Weights of a small transformer language model.
Architecture: LayerNorm before each block, learned and rotary positions, biases, tied embeddings.
Training: a variant of Adam for these matrices, 132M tokens, 16126 steps.
MLP neurons of a small language model. Each row is named by its layer, matrix (up: input weights) and neuron, and shows model dimensions 16-143. Each number is 128 + 24 x the weight over its row's rms, rounded and kept within 0 to 255. Numbers have three digits each.
After each neuron's rows, "fires after" lists the tokens most often just before its 100 highest values on Wikipedia text that the model never trained on.

L4.up465:141119124125118119134110123120129149123088097178127075151130106126107097157150151117117181116130165116139144103146116131127105140141114141144111188094093097123110110130096112140160086128146078123138126117138092086138126161132100128115144152125116124164154138099161113132135146122112144138083139128129135158158157121117109144122119109097152098139149143135123137142146158074119118094143
fires after: " p", " |\n", " the", " mod", "ri", "p"

L4.up589:106117144163083129154106110075132146136145080116085098131131119118090137114103163097114138125117129130140146087120116140150124204144132119107148158110153136116100129116121117127126081130145118097113112119140124156105144167107099134122104143132136170131122096154107112141138125129176125150120119119122110111143103120148099131123078173134138142087082128136138155097134159151097072119134
fires after: " the", "201", " App", "'s", "200", " Award"

L4.up461:128102137102119098107124124158176086131129122156102135147105159119123149084118133146107139101088157115131171161129090118117128087142136112102145192106127118142125122103122128146154108135140116098191119142142137148114130150152109107096145181147104170164089159146141136138118174131098157113123108119129148095143165093089103132114109153113114113108131106115116164141137147128112130100164
fires after: " the", "m", "he", " I", " n"

L4.up160:116121143131137101100152097103170124131134093151127148097177152120122151158138162135163172118105144149139118144077165129116126082153149100110136113085157117093128144102157107106107135133138177167100116133180142148150166125136125158098104163142119087123129129120137144140099122160154138161129144101105132120091155155143180144116156126147108138089124102112093142112108120075097109129134
fires after: ")", " U", " (", ",", "born", " is"

L4.up324:151154089132100138134105121188119131108126107105141145129157108132095153126116103131129137078150134141144180160122101114114126117135161121113151130130079098106089081116133140144149185133137140094130133095146103138140118152135120120149157106112127137189103140162131135172092171122151136144148129159053101123093157170137111116166143130171127115101120148109132109166143145122112102140128
fires after: ".", "ole", "ele", "b"

L4.up286:120082117129147126112095135109144149135151110124087086158122143114155124108141131121181124119084159157111157083135123103115149101162094139110118119088115120104132128132132123130121141137171126117129140078115125119160141114135118113113126096172123100147128180200121148183102171123163107079152121113095124106103109159085175104108133111165162137099090134166133138124142153104113167147134
fires after: " M", " J", " D", " B", " C"

L4.up419:093105089091138136136132142099146120153100085137103107126168095140167158095173094111139118132144127093091151124168098178099154137120146114119094126126148127104113097101107165120142071107122128138121129106142133155082142146094100125142163132172088148141096128132142102136137118144162129109093131141166144100132137128092123125138199139116138132133099112112180134112154113110126121120153
fires after: " c", " B", " C", " H", " F"

L4.up382:139120127137141083116115139108154135161136081164195109139131088140133094128115094117123158144122127126124125131121159144163146100142126141083144148112115160119104145114105119068110031142151146113115107111161116113113150134091102135096144114153116122141088143103135124131141141150140107139134127129161149118120101160140185103103111121119131149111120134108148134160068142126154138161172
fires after: " in", " Fl", " L", " t", " l", ","

L4.up39:129095111102088120116082102080120119163124135136135137067098168139145159148095118081136147128118106078181110135093107127079129129124151123115101170131120140116124118133111139138105092144129114150155093139132140113098140148109180123105105147142146159142102178152119146137159160130159170117094127136115112135138152150135122200139132120126116132113144106109150149184161166126097076128109
fires after: ",", "at"